config.yaml
head_dim: 64
rope_fraction: 1.0
bias: "none"
init_std_up: 0.0234
lr_mult_o: 4.0
lr_mult_up: 1.2
beta1: 0.9
schedule: "wsd"
decay_fraction: 0.68
MLP neurons of a small language model. Each row is named by its layer, matrix (gate and up: input weights) and neuron, and shows model dimensions 160-319. Each number is 500 + 50 x the weight over its row's rms, rounded and kept within 0 to 999. Numbers have three digits each. A neuron's up and down rows have the sign that makes its largest values positive.
A block is one neuron, or neurons of one layer that tend to fire together. After each block is what it responds to, as a language model described it from the Wikipedia text at the highest values.

L4.gate229:457572496541460476513551527479552457439459511465424569522509461530522474474447553496492579540540509486566536575418423515552450449531505424591539477495551583471517446469630480522546580515487562648503534502485561520517474463503498521430567549427617593507645512498486431618516361554391461490588466566519464444550448454515439500517409432426481541601450453457535528572520551582478538500533579522501541548552491492453451389511553518527562496481539561470474442573402557475538548486526569
L4.up229:563450453456585572513516519492544444456532500445449522489465471501558537444427452554571439484463485471556438503441419476488492492476446562593479460593515524499500486541591592518575476481555504461501444531502487570516467481351418501512518538496513512435446595488550561445478434465452535530609462508497548485529432564505510483537453436472564577511544487498549571541550473560563490506466481436453606522496485495462430454463580472504489463424541456510516533570456493450535472450561481
Mid-word pieces of Arabic or Japanese script in parenthesized glosses (Arabic : لد), plus numbers and header words in wiki table cells after |.

L6.gate7:524474426546571487414521451426548504524475493543525570482501536583514411535436515518508502421537529553537474465510448517436478486374492648442488513563396475477421531505542451432549472461503487443493407587535526444471542446416565520544490422529459513515466546480501495575452545514528538573469531417529563455425521526591497455436561541504443550499543394449531594504505483435514515446518475458525457522501406443473501441493504450525439525507487566580587555491516534525573474414519490
L6.up7:410470458546466464387516472476513500453499508455487555609532580479486433448448540533552488491533474520569544482529454504401380440530496433507411541505403564483474544489549487576458531459521573480505421544456599577461503453663519485581520545475410538506466599481578569512544535547562456540486418501487481548452600427492487444447592609500396595463528456461495529469569535558560496465517582404529444588416467576480514500462529536596436505493484517528573451512363491530508517486533512
L6.gate197:583493395451428577471558400464413472584486484460513536588519473572513499489442442513424527513507523532526488548517512497373481546472412547446553480550468485474428387387442484464511443602523485561485498481466538560502514477503534461506601492492522567523523478546500476558602483612526487470503557572507514549561515584540489542559453573490414530505515495480457450571424567578562566578493484535548432503497446517542459462541430524489567474534532438511422499523474556440514420490460460
L6.up197:588521475595486575474579463550533523506462522498509516472480522565467562497493448457584518496454356556569502415633422442436473450414436584489421551570471564402491450506499504504514502554509408495523523452428544503527523481521600541545522540552507472526474533454462481581553610479509445594491421520496511424543492613475523510533460509618434595491456505429528498469447492469481465524536492616521451520504414617511580446518473465392505561437477400588449535496508459371496503399515415
L6.gate225:472501482512468469530419509423383461543472542519510465581539554472479511496435514551507559469558510488419481595547623414518485439518477544513498395480503407593501433458455512498447571442575547525506484501559483560566527505443470419397554440529452562618465484464474448454530525539441509486516550500531477498441542399479525404424452549386394583548613492472440507491447479613541425439527552461559551556429542520540471545509451513504542458417574400548435514488472458533498351449557540
L6.up225:612518540538603462442431383519436471427482419501472487495556563551507435543469412429520501554423560462580545506505379382462550530492519524487552546556485547536534519487487540511455429450490498523487506491504460511516552482571504472567465440585427472521509481630495490521539584551519495518438494523454546596595438485515499576515465448443528441447435522458577578517500523477550524616521571489504468476481505542574417566575509514446496423483462468486511648482450427510461475605485557
L6.gate327:508510471535523572556495438481497527617507595406520544475576500463477458515491499561460440436586540481500533583541509430485612499627477502502457564442528478467381589528459409496511520401493486535589435557610499522539479518531542583527475408556471595487539544501626533501409661475462494531562437523412531536526546471477520533495532611464472548564537425461429430469496580473582509579448485486520498541463465511560464466499586379498501436556492513488572487544496532436436626484564444
L6.up327:423457529541533472557494537516511497498427440494565462458556480545508511513544453535465339510495387419571460390489407443442428451489455518536510511529471501471467583441502437586531524557565489623542458393519553468559554483539514397523424480518461510581539586435518451438487492448412485582458449552471483461434543606469481413544400480487509508481472454531535478474508513410521578535466441533472471565453564508520516497470490501611421493565448542539494497464452449502590531501482510
L6.gate472:439571496516441546584479468507522540410521572439491513454473431441394503509610480572544402523513493537515498512487586523407506458501437546422586439476500562518521527512512533525531566531507456493493509509499520540598489527516437682590452498519459430476518529461400496502535480519570487471453531446394531520475514470554505545589499479436520450491555540493505522431485481527492487512556355473540560560459545565530467463562510464473501384418558503463488478464428634461479492531569471
L6.up472:482620519441539437476420514483470488476568482578513379509578468412434529552436602470503495522449563505467428524550486401470540472465563409474449486563588470529529470473413554463487472444462573445504439452503477538510479365546570537509527491550477472506530554470450593492499559570553482455526550435504539506537455561522538483504447450440531485574507504527514375554479549382575419485543532597419610487470564534580524543506596537522576465480536475525393509495494521504523538470472525
L6.gate489:531495440563473613493466468494469592518443485487584563531523526503475483462529464576508458395465421459543515530484430503520644487481533509444490605505376528556559563487445492501520531468466551456539500530579572533480494521513516529453504464477418399576549457487524523556503557527384500461512544492428599500546423419502559466335546481499495530473543441494616462497591539484410439489465524542513498515513516452528470391509566528433476511490559539496517502420511443462536545449603421
L6.up489:533509431463505495561528567515417545531435532466432543491498486560532512532480491425528450517497505500466533458590557463506594573561516475464571529435457475543417363428526555524486459498532440557521475570510483587598427472424503496529538556490524576535453544472561529501530486523518577536563380550459527555406385550499523551585603514438504497453507446558511608566444513530485487490449476528549534449621498575528422519436537463535541588495506581514540529541465493508468507529460512
L6.gate752:513597408509564454557503539471440451520403484568472508440576480600481504558511505449454541540533528508538485563641463493539448549457521444560496564601517490497461477405544442472502508470554468378533433520469534483503505485482605396534394463543492484512451438495471527543410506456479550560459466471389556524539488488594396548467526545508467534419537494437449470542480498625471506527518418527500460472460518455480549467489479561503555409496488533522490474471414592513539481579509496
L6.up752:474482401465531547492493427456535597582521420634538549530447491441432476553498495490495541528501441519468531474573401569456528459504459552507527382584496538488514511511453467556460515452536490583450478487466443526524449395533503589515567494438477541475541509370529525595555548476554491498476280526490481470464512508608573447507553569448472497484597431484472617482465497528532510504469556505551548514353438502435478495497448493504533594491534528383569574509494508496574537422469503
L6.gate771:478448420614584457501504446554481462469536544493466566571586514464440513448526541517447512537552564501475530516562457415382558532539459524554460606569532454530584498515494480478548503565507607472562457563402510479522452528537460551553360542554519444600522505531599555577469511462408525472529514491497484438593498428461561455520459497491408485488468522564474410557556550516568506504443496503595560439399590498607553551528487535391464430469502476553507546504396532489520423550445504
L6.up771:542534555554598439484449370477422529468507508400451555466499615511568463526560446471499563483441582566478429446566577509484432429441448475548489630532565463438449535488570520459459501480471465452508518512462507503538494559415560467537536483516457488583513516522477491576431607465448537461546526478453480554514579542535496404479449474481445503477522537559497517503528455553471471456565435480541499571475442453515397600505553468506424499464507451540374634456448493497473479434422552
L6.gate783:548463448496469346471542536565449497503504456495441472486585465473506507534461482483500553542471526516463520557486532402449485492634497545542474494483482514461510561453559446427522562479566369478524460524505506471558584490542475580500477511499477452540554522490554516555484566527434447579452441514467466539465444457474432421497530421458431486454520547557488484479502479606465555526583589439525544506449465498540540481530494409446497648501567429483513485412528487449522470513444427
L6.up783:531536512521478531477443471512488465501569566468542560538565543597467546559495501511470548542573507523494526546537490490643498454514533509469446476608434552602560482486499524521460499466524503579479407465428532565551574429460522497546519494491512541458502433476485536436501536446522535534474497543436551501509429493464441551545579566470474401450494609552401556483492478507449473520493504579517493492466506458569558430473518474540479466467571419510499440523507543516532464485547513
L6.gate835:444505450500514590461481429536534592544508556486531452467541552532490518487505478449487484535510483469548398527550495455567515461470457532467473507532479539419480427473526434471441452561458506484577506479535461458572544430491611560567489422396477575509535573391327470479456385476532574485536522500563456525438526526506531454410478510436392540501568426455411452463482637504523528454479493456472537445463536494590502395483576344513570553463510486508477491432468518526496511492542544
L6.up835:452436568489542471516520462536386497478437424518569447467538591538533479455577428531533496461512470503439540483446467455541520597620457608557501468529459551568511472426455450565488595485506485579442518501583448541468484524552540557579538344526506395466466514556461509491508563491462514538515492543548482624566419453433505642483528500478533416484630448517400544518550466539482560515562501392535494475449500540511501404564530476480459437506520421508493404569487505500536519543510451
L6.gate879:528482445516509503514492436502571451401416507542515622489566541611528484572414466504504416565501492457487484457585445488455544558404478533527420460485474502473587456460394386456472509517538567453510567510557522475465552510504499465524479492506404579546491526402608522603467518522373485521503495514421493529481446431586462458478484517420442552504478386427406536496348537408577544540557479486469385491441523463457555466510482471481499565478461488521484500527439621437620532493502441
L6.up879:421449476518598466439486417442456589445527487572554485460537441508523585484441434566495503446523577485621553437459544448418503461488554447534503558584473490473549613555460465479506464469484485571469490583411435435507419463433467551534470477529437458473591490500509602452515503548460531451473459579536546559558537623568540523432525580432479522518615433494595469592482563523470445490508479522561589497503466474505522434586486512429439378494534485604576490543506457430483551493488563
L6.gate897:541389467467534423451507466491582436535465402460539405462604482480577445534523482487526475466519420481460470492530523457460561415509490561479410515446455546534493557442517535527466576447586498534569505433500516505512494622487515572531531527432562465540526538476454615557464608524523484598564509525532548503490484529537494538523478548468415469454541493480483451523491431506504570637382465547579495518482516494621463438558451523489495468556516461480585416533540625419526594441403550
L6.up897:550438626461514450439523469588461472480485471455510471395508444479470473537523557532570532482555485355407470535592537431476525513453454517600430529450476481518457571495470491486604434374508427505484492478479511548485484485498506493590404540489496486575417502448520549442606583472407613522455399494503459463501589445470567582487497491459482518509461462540569476480535477553546533472598495529554503460501468468487480483513511459468602512504466467438508464488408540442470460418569538
L6.gate1040:529532462566416523505527524465401579454464432487510499470536496489437494466511434463471486501490530512564516495495475513443492593533541495595494460547552532539425517462492494520485530499560573471519429520447472460466477528464551491439531432518434484485478469488511548517565502352516503553508618517578497549454527577541510504433465549382440469407592435616545485604465512455443547517577466560471492523528532467442527395465464469447539415390449515656500438530517617495530479497452535
L6.up1040:519450569523552453540492548481516481434640396455592439496622522490468595581496450460594551448445533548518473508489464480476537502578433540572544490503517402473536510381467536559457468447502515471494509552551523423512455494555639465539481441501444538491429471451540548503494503552570480466528532503469493584515507375543469495507506503400489456483449485582453495571510546501514446526471487496530560490564454461444565475502525542527622544469493563531562499513507455484526510577471513
L6.gate1066:495510622590470550499424595489411444593462528569500502431560486545575456537497515555489428500500417460516448520456496493461418495575474516541493478584508516530471523499483481465543474497540443615549458459524584494559479436475620459488543345492449497577465463445455538566622529548498501402544380545443517511641482494473492603520394471504509524553526530440467479553567508465508446508524495491547508464582471494554542545405584484495468499429507558551560459551505544472569571469556462
L6.up1066:422524451592515575466522505452534446536433505512546498468468521564532464585558442560453495444461425545582419512484427369477445447535555469484623488537572563506506541507538533447426506438571490568438539449500497573515548544527538501491440455374415449541482469484506454564527507480503483502475593514363496456529465525536595535381525533519475508667543428463516474541537452445522486488446585499568393497496535560499416430494517561520525499537485505504487503497492560461472617528498401
L6.gate1144:498505416538458493508486416492494473503451557495564511468491517577442425552502501459463552475505529527579402428562482526488483443485523536543517434514451562408513511547495483555466410498505613385534504578442430485528558467465588512510538564594478529519426392464525445511400494478481540583513476537449527440515493605454482461562519575504426560472453501394508516554404529640580530496546472489450582544438423490481580443437470491484575478519583372468499570497459540535538484498510484
L6.up1144:543552488451497527507492464543489408435438450548465515473522416568532449566486511454443544436507484520480510480489571516411414440464534474466524617518513430410539503474457399439596487558570541580563590498460532503586515512569563488492433498476506450528528470533481500443450574501449547546421554462416529512521440552555409519519517587490474540531528507530432480464410459489532451525397530546514446456527534462522478503513510537410420499541516455520502400461442588569529432501554548
L6.gate1149:566450509591501551502485446435455402520537461510456557477536456534450401503476462586433414504532529614494495597511506463412541473537570489430532531480529550501573542467482521453545461520493536502519483507478530576486537500499601558560530527602571494474495461522501556539427575469467546484520482550535506555580548508567481427419538597461537504500595477576528465523512503539539503585449618511533516463555428529529537504476515493486454455503503497459551551487355531382523539451545453
L6.up1149:525429418413499443578484457546471532450596562591506513441428530537527506507555475556537460521436460427597425460465464497521525561519492484449500547448571534439430448493514540608532514482483434614499417541463573509499501512586504463492451510482433488490462428402486476496501546471530562520517552480484546492559512493519431445452571495405464508492521488471407606530509462584393533394510491512534528484393468490553624472544509444515498500428535471523627554406481402532564586465483452
Tokens that finish or continue a geographic place name, such as County in Emery County, the in in the Mandalay Region, and -ville or -ield pieces.

L4.gate390:500441444525526485462443357456478527531592513520550565549632490486463484570491501548459509505501468517530471512599434413465489571363542548495454468565524502477526505558473468535528553462512510499501470537459526575483496449460504486527538519474464445573507470471470507455426515564429435439463478475461543537493593476623397452520524579445465493502573497442531530542496522610457488533543524499482549501395482518513423433454569504473602376406514508594594521458340502528596538427501481
L4.up390:495474451535507439499433413355482505444497455669538535477521569549492470564479429428492485474542534519559419528486496444641405538496506517484421495479537604535541456434456542497478471503479525484473466475478507603545495495525525508543495496472503539443470523441482495450526533445469433525481363479470452536470546480657503449485510516438452465508543509424504468461507497491568511546531531457609476420476452526531515451485549418569529469483542516534524503484391555480514539504549562
Tokens finishing or pointing to a geographic place, such as final pieces of state or city names (Maryland, Illinois, Oxford), land/ground/coast, and directions in route descriptions.

L6.gate26:472556577512526509479571542464415505554406393447473469452507536535408472412474436439501494513504512460514562491426446518550522524554560526579553409440534496411516538460671518506436507455429426484445555526455595395566503576510547498492471465458622465318454491476488482451466560543518495494491504539506456480428499457456512550497501573478525470493465432545473450564369458473458511529463518425439470444533502429412444554487566513488495451476430511419509487439480458524509571411542527
L6.up26:579438476469476444442574462445493450606376472573520455454521498520546495478426593422519397478568488480476544507385488464483473429432533504476452548496444430534505531472620529496588471515546516548545513481465621524525442577502475479519534510626579459410582543554450453458562491534459487563533535444495576549447458487583466506507545452472480441550484456547468496437529460482594548634492448431431487446454539562448538580439436536499565498487531508502423546602483527426539438522534452
L6.gate55:449558463540410452444604519455517529503516515481527457426510431532543506441453508478543478517487437523551485535480460472477537564406437439508477475480519552528547515511438457491464561488463482494480486538413427575538565425415557505502394580551579494446532487467517565489481484506564515533460544393508464486496467465488488389429482526468458572540584558503489489468471544671561546480598550537423592537579449471531499489565479349514472571502405499461554501507524612621436553497539528
L6.up55:571435516524476464475459550518567552490515470477526524496461537390523508511496442495661425540557489451524444464492536497436412523513410477478500440497454473450569488425421378399438490518488483394583527556420489478482507501485502551537515441533494503453538482512493578515509506552481541437593464485604578471480505499560581523539503431473422527570530472499455493546531482529575523401444479427482542552613496571435474469577504463621498468544576508470546437552509542487515543547535524
L6.gate273:479523513423563491602550568617489582604485504468499630498485516516492498555505493530437420586506533472497573439474561496523541432518402560529472450483506469473577505454472467565495558448493477522471504453523419448522543552532473478535451458514501412499544521447558464472487480577519553498478463581542515574513485517565447471559438432603612508446544529591459423462445486619519482514523527413442565556536603565398483408510490428515505583537538618493517511476453494510544519502496446
L6.up273:478546504473526446456491551538521483497477447422572543492448518506520400430508519506419529534470482472432539482523575478486553528482567481666489393597598542418564504497624501524472538537470511449501459428427422563536426519424511534483452488496437480522568542498477545466454491433538565421524463484418543506469503469479491539510545431511504486458456444474514488465473514480503447503510488546436609549486427517408517512513498467488498495479539480543523440535406527577503489471545436
L6.gate289:480490533509401480473503428428485458457457474407500462491494464465569378502410453510528535529515542599561573519442505500462472475519418555531494552518457497485450591494559526546450487546466513575497500512547442539474486467556426578498440443365507546465570549516557577550491467488538671427564526503422441541511484520581479552525463484493580458523520571402471556560524461617509554371459488512492458589557454435491471458500597504496516535564491476532513482500460491486542582511466473
L6.up289:502551500551484468542553483635463561437599460520450478572501440524464459392420496511361490462366459428466534461543442494452547564516522494424528457487520423507572524524527584455462557561581524511451522535514494538471446466461464419455504480556515501483495450544377554459444463491431508478460515376473554475511433430480459540490400462557496538473554518467635434579569445579523428532503470566542488557435482491446464459465512489533471501405468523487545550575473561537509496507506496
L6.gate326:336521412473491549434559518353538529490449579422489460434491476551513521489528468495498517489505494468535467542429494548462470494489456585477480514479404478496520577453495517514439465419508389520449394486406511573543541481505515468472569483471558432497508518560531439538628553533469495494483443531452560510593475558430537561483527517532560488467531588490445498576432459529539468469455569459531443484474504448468557551442530457466528508502537611466470450586524595466538521497453462
L6.up326:465454538534553523480559451482547452552509527413534500544487523460555482560485551584488516476497504501534517554434492510640559502530487535500402397487459537509557541468546450490509548508530478599547451479486535572492548502482562534469526422500481315387467491450454466452500454487535561560467494543471527570560488483422460594450488505455614496499563567426527457550497515518465482518518458518498465512448520500412491607497539453595474508445479561519497429417522538562406486509472503
L6.gate342:472397586571506468414513461456394438613505505544505502470423507430453496608593548552474427437462437525569493578579561476448547478510594488491519553571516485509487457462384532478468411513586533508544583581494538452568418481571539466449434517530549451462469478567431626498513569534557463576529435543493569582564473519508413561485473486477521587508568490546513455483573536507404574560500500459564493428507558473399517543506501569510574454531547389528501519513482514431515571518557468
L6.up342:466515445573553506559599506368530515580471613482498507600531446531605442454506461451457396557404428521481501576559464565519479495523565558499451391513400501536497566508479585412516509538512607474586479580571510528478443544498505565528541572442418575469484418493589495587434453500456446518575506458442416541548523500492501528631425551504440400449471514525515540502495439603505544532494484425421501548468536452531564509530489519484479406519482460480478500438365524367495517501534472
L6.gate379:492511438518500426383514512510524477534526499486465450431549429524490584540546472532451471555408500475494487524481506489385460477637462446545450410572503493491520444487364415529545507563503488530526432631565552418479521489424486564499442548509499483575631459563511554426595442515485426495485482547459526539438497521530519515482567378571508519490526456501521527459569470543548576510504512473588504576473428509503522462384536487613455477521560504447467383429481366518500576525412517
L6.up379:535519538485413589483489485414523554567572467526450539564492491399575514491502564513389480530486491483475453466485429557486413478495450449574470380576498573487496497585540481534484561528513498521549491519490510425440541454497501421519516510502482453454526516492446489465464480443425535489537512594509496472462511493463518520376569518535459481372536511473532460487556617534608458503536485479560449479508474521465503513541567536551522499426448493548482491517491544571533423570450464
L6.gate422:551498506501507526529538510512491599547612486497496522527509399460516551412446565405537552538478517522475487526496593542528539472513555534463502403518435488521471584459542597464501432526519505587365526547439479451520482495383424543497424445552431551429382503463415491419464469425490509475504462521589546471488562503524462456494464518557530538485608567541474478506572556629474495551537466406490502436542580448496530580574552500519546495598397484488533446523522432414501534534412476
L6.up422:463510515427461434487528413466518465516539554446504543562507510504475460516482542518380526451466512475503527473473431419458558479513454530610493580509505606508488531527553473575481495507508432476537424485443501509493556544508495533547477450525455478511555414490464383439544537560557615556472517508473543591536501574391493447431473593463567514616496511462451596439551501459456507446429553459476579549404535571400576485519566492500560557456606546508508527566425485500530489479517555
L6.gate448:499487607494546470467465501391536558487532457468608512396494462543480464549452446584429521481475443500454487570549456584521510615452547545423588461554575544554500467421505467594601527512503470581522461545526545506425485465496571525475550501506483495497625588525388533566431498509520531448482466515521496460482467523517564561557491436511460552538548506465459433507501447562489505545558552526452415522507482553490457445522491426538490454537564432588524441569471529506530460468529542
L6.up448:467535493512683431496559463415584484518404458485484437514533554526508355598511483560505521430493581427429514478460466449519542492525517496560437505439409500536489531533533488520469606432454545536555537492548500405533472515516520447543529460562517488552409491596471505548431460489553547455451498504515561559480487383560414549565499553725480510606516543508520558488519445547485498445562481431528488490477528526525400549458508464499479528582485502455542505405464524576526480438555514
L6.gate578:594581493526430420506592447514508454552500608437433434554498453380460497538528552488420470559437500493443612454547535532438476468500434525434532488544575472476585546431580461517462497465486453487461484424483553428563473505505557604482458614530544484487487545550522408549412478392548497492546467485472458439558440507432520475436536428550491534533494584550491520452492433557556568470513463526491525559499440516457491529601446541514483557404515405488498575512519486546466481433570477
L6.up578:459425533536512478496483538447511528446463557529428519514473514464543507481396512485515544550572561598473520584525438496523467496467580624524506545491420667512523588518529426512535554568475428463575468497535554424466553503482587464535473487471444496461436511423448481574534562494437480469470489415505604461437508463568454421539511429519528433458487481481506504465549529577598458441459458518516541525465500523381464698516433581509469439556427519552457451601630473465544477490596468
L6.gate642:469533506512582498473549480527500471527549483512416539461441495537437537507486531488419450557583510586534494492417520523424455513458478471590451517498560628536482533434586550451484457463505563513505551469507498454502445552673568492490497610488511448532422485529485575435468404569470501524392493401475518444548412548570451591431431532557477476522582525521499568530480480541536570526550524474472618512600541513487426380420495421498559480593470456515457442467486462505548543517487513
L6.up642:497509411540485497485432597531476434539584519555435540449448548447504440511490516535571543468457473504608570449508435546443456392632494543593522418478470555538467405413478559454592490539441507479470499430494501461425549496507483552525446523626562509507396398512475568497468432554552459475512474514519633389500419583493506501549448430543522507452500508510573493539563474405518527505465547468494534516536519550474400467520509493444484511470509593550479451411525531493444426495554421
L6.gate818:464600522561449423526558508479462404526574566494541476454608416505586509497516486447468518636532419531475435458501517517495465582467434592508534483570603471504512444568501470580513502496502496434551573546453541550552595552451468479475531551475486545506435520449533454567454515441493412508568372425428537501489555487572558498521509538505490589480500433504490426500523475514493484519463422470495465526513557473515500481448480437468525436536501488473506526532485586516539533571459408
L6.up818:562373483443535432534599470447440499445560534475520441498543580490429531514509468523436495487496539493471634537424471446572460434491425440547539539449522467558502467473560434427563496524485471437502499561553463518457497499468476437435446538451509572477463424503511561430535470499414441492500574630484577426501466432486453596494508484529526588493557581531456483407578528531491611526445549489488473476524450546500520534525526523563472543439499481587512490515526469508581533542545454
L6.gate885:450521503564410451609499502559579567495452491463522558470461548541482497573571518483510529518481571399546480500524490485425467492444521501512547569447416583571470487494570512499529547504419489426476403519460539467407537482362526458476538468557416486520412422546515433420440486546461543544520472484525591392460414513629486504452562599499492546509509389418429506491462473547516413485414432471479450587545434446520463460472467558599479557491468504443488459493455423445524506566474488
L6.up885:432607500534547434479584505509447496438509537584439492506572625496479527594527504495526499575528468483530436475533483511506497507544525485496508511447507414555555520472523593452477531512423531474453492516547509516606625486453449565393470444440519429540491559510403557528366512532515476547558447529456480464517468485514515495543425407386459443427498523460457480521500598451536569467431541477524540453580432494531434404538420410448485633477484441434528508484591438489415435429477445
L6.gate1198:484429378548471496507566601426377542538460462377375425460519495458438469566501481467508447549515473464478537481480493482504457486504521480544417590513515514442442554494626550561498558481493532494566522500443557532566560568487580426581474514553492526453607397504538508415431452530495614425511501506521523561488495513508502469467556495581450503547539490503544426460424436465472502491457554526572415571560451456445549546487468505564539552465516462440517439525468569511489510515525526
L6.up1198:563514485569574477547575356456524493468476472494525467481560484510407490523434462488461553518475546515501623488381424555538513462564407467551450552450556503446417496537622552526552450504502564499461432491490576392458518566438524489492532427575502471456563459436415480482456466493443485533461526481521465563459480559491441527466480454554470466466530516542548428524471490485526558574527382381549411530418513497567468509509491445469476494474453470579476438412482458554522447488453450
L6.gate1202:505538528501546503554567576519519464458578470388473490498407454444517404526509455453429583479543373447493588510480422450559500476524575487608516445534457518508467501411479547471552500420447479468454452519445605500510466524437424504526517437575494497505497456495545493516508425458442492519487516500584485593600466459502415421497421529481517494574456399535525540461582504487531402485496526515517533518543483533552459475551457415498512496493436472508457513567447501487509479476513535
L6.up1202:500487417490502478499559526443535477453509549480452566442469524529500512530338430504488497522541558528536433493411555570512408486521438520520551432640467543571519486519600559527553505432392468512527502563455497506545536591528574546548542462562514507431479437470488496484464524510409551414571459442449538480448422529524477600455597453434474573534494443483471524534421492417411514554512488463451498548461551430460533386425521478542540525577430557464441454422466467532479553453518508
L6.gate1264:468619525512506487493557461559468556429479529460461553450464583410435460523418475450511468533511447454501550436487506526430580464570532492506517468560540515510630456448506516615527516532472443504481499506512554507406515529411442530531507390559428559566445568540462608496453477509467555532510520463532567379489483450536420446480474503439536584441479512467482568522518567515465387437418551601552534438533516448438573474506406513484464444521395467530543509545511578486454546531454442
L6.up1264:436522491495447367546412483461536564533502567514499468445526512468534458551609449504519454492504542450459391419498431537496423455489541488503520436458482489461538446581509469486583538450504515453415530521380536488499514472477528562505532496497493409500529398448501607579456510488413568594499605528504507548459504418524526447424454500478430577574430477429504488406548571513538479492417547485548496510529532529462575537418490517525488581538486496456425455543435527564366496461519540
Fires on CJK character pieces inside Chinese or Japanese names in parentheses or tables (何立…, 李…, 雍…宫), and on mid-word starts like Le(eds), cons(ists), m(iles), coordinate primes and decimal points.

L5.gate737:486597560568463566482505501438502399560484508476509455421457498665528440460499441537467539486636547489572465467506514473407520472469504540566487535531505585443469447472499543530548463572492448455549464550484547468564531476474494523596496551521526635537449466489528488581524480479525472509495560525395548514523419468531484450534441505490409462537572420478493573517522540514547440495418435568494536529492450508517383435491550512433405454431413516555561471533439554507468376466516515
L5.up737:498476485439542536442441480482429474490406507484495531491478566468454623454492552513560452439519435493483540466433524537538473553441519492469434523479511535632505430470476521510526515567561488482424544513513504415542476584498581436529514430436490491507463437491475514386482525440381421442546479557477507531512566474494498477428490620548558434521455507416513569496484544479428425597503483523431550487558585441451472554532475529485552502401576465444459518538546472470488423573475451
L5.gate846:500426472519498546484400400561474431531481534538512556389576483458487466545470529477497482334519540423605454535519482429381468513416511534420391495507491501541491517460500533452504500560491468499529525569463578569528478471461506432571460486473416509582430487506467539539467564536501474572510539561453494507464577510554500500546504547376457521478519433470427596585488533599497505538525465586624491501438495472505488469525483466493461462436534529521518490480510606491483499503513408
L5.up846:506471524629537489465487503510546462460486393549497436393460450515520338529496434593564576478490570497477554547525508499492598503489562513451502478486532473578541521474518426504537393556537503454560568500527543458469575440553482461514394423464464503526497536490540518491489467494535464497524580525486511420521553564507496531566446612536433422500421535605474471497431491465478508576516437505598443578514505530500464480536455485506502523426468417477504502559545546442458448542453436
L5.gate848:455477508562469569555483465440364458471540497535473457441520577547551425534529458580471451529524459512581438499545457455430507483417506577460504456592498526478433572447414460537553476446478480521472427570438508568535438460493560498534541504473502450462513513583590454437551461456455504557512537480501593511475531551547556479482451481468471501542400542544490568524457524504433467548512368493525478463461497539524376574541466459564501494482596574505490568439448472500522451436507523
L5.up848:549496509613496481491481489539496461452478450435519423506430509483464391506521483499489496469590497514532576551500566545450531472543551531541468520513443520577573477487535516344619400533518506513514475494513544518477441461484523425439522476506439471497434469477504509422473450493453477447538455486564516477472507471563571582468479536470551417482555381594464510527509514549545490522508512420473477596503491534508520572513444499355496521596499493452565600552405481453536465496438458
L5.gate1053:537580513543388557527523415515442489550420522417486471405437569503493528524519486411489468417533514521503429412545488557494519508477449513514423453575492482565478450494425458484567480521468512471560458619525487501447473444462558504625518467571548522455460483585490507535571530408468405519548500503482483512590549632511507428487503555529509502507531465478442425510372527471472440656526525419453431494465502471561426469492476514500499473492516479509496538581512491501459426419445477
L5.up1053:525420488494479480505481445490393403515438466464382550486526422530526496530477568479445497518528513501539486562558508632404449465459584531622498552568512540490481405474465526468552485548555543529536493507526515587532507468532528490537541593583470513494488548552510501540521540533531484524553435494525572553451506541592533420493457554494532536487545458418455511562515524452619588497587532513587420446490476527452517451490500471469479518447476407565468506490440471538419403426494425
Final subword pieces that complete place names, mostly cities and countries, such as Mosc-ow, Vienn-a, Mumb-ai, Edinbur-gh, Kyrgyzst-an.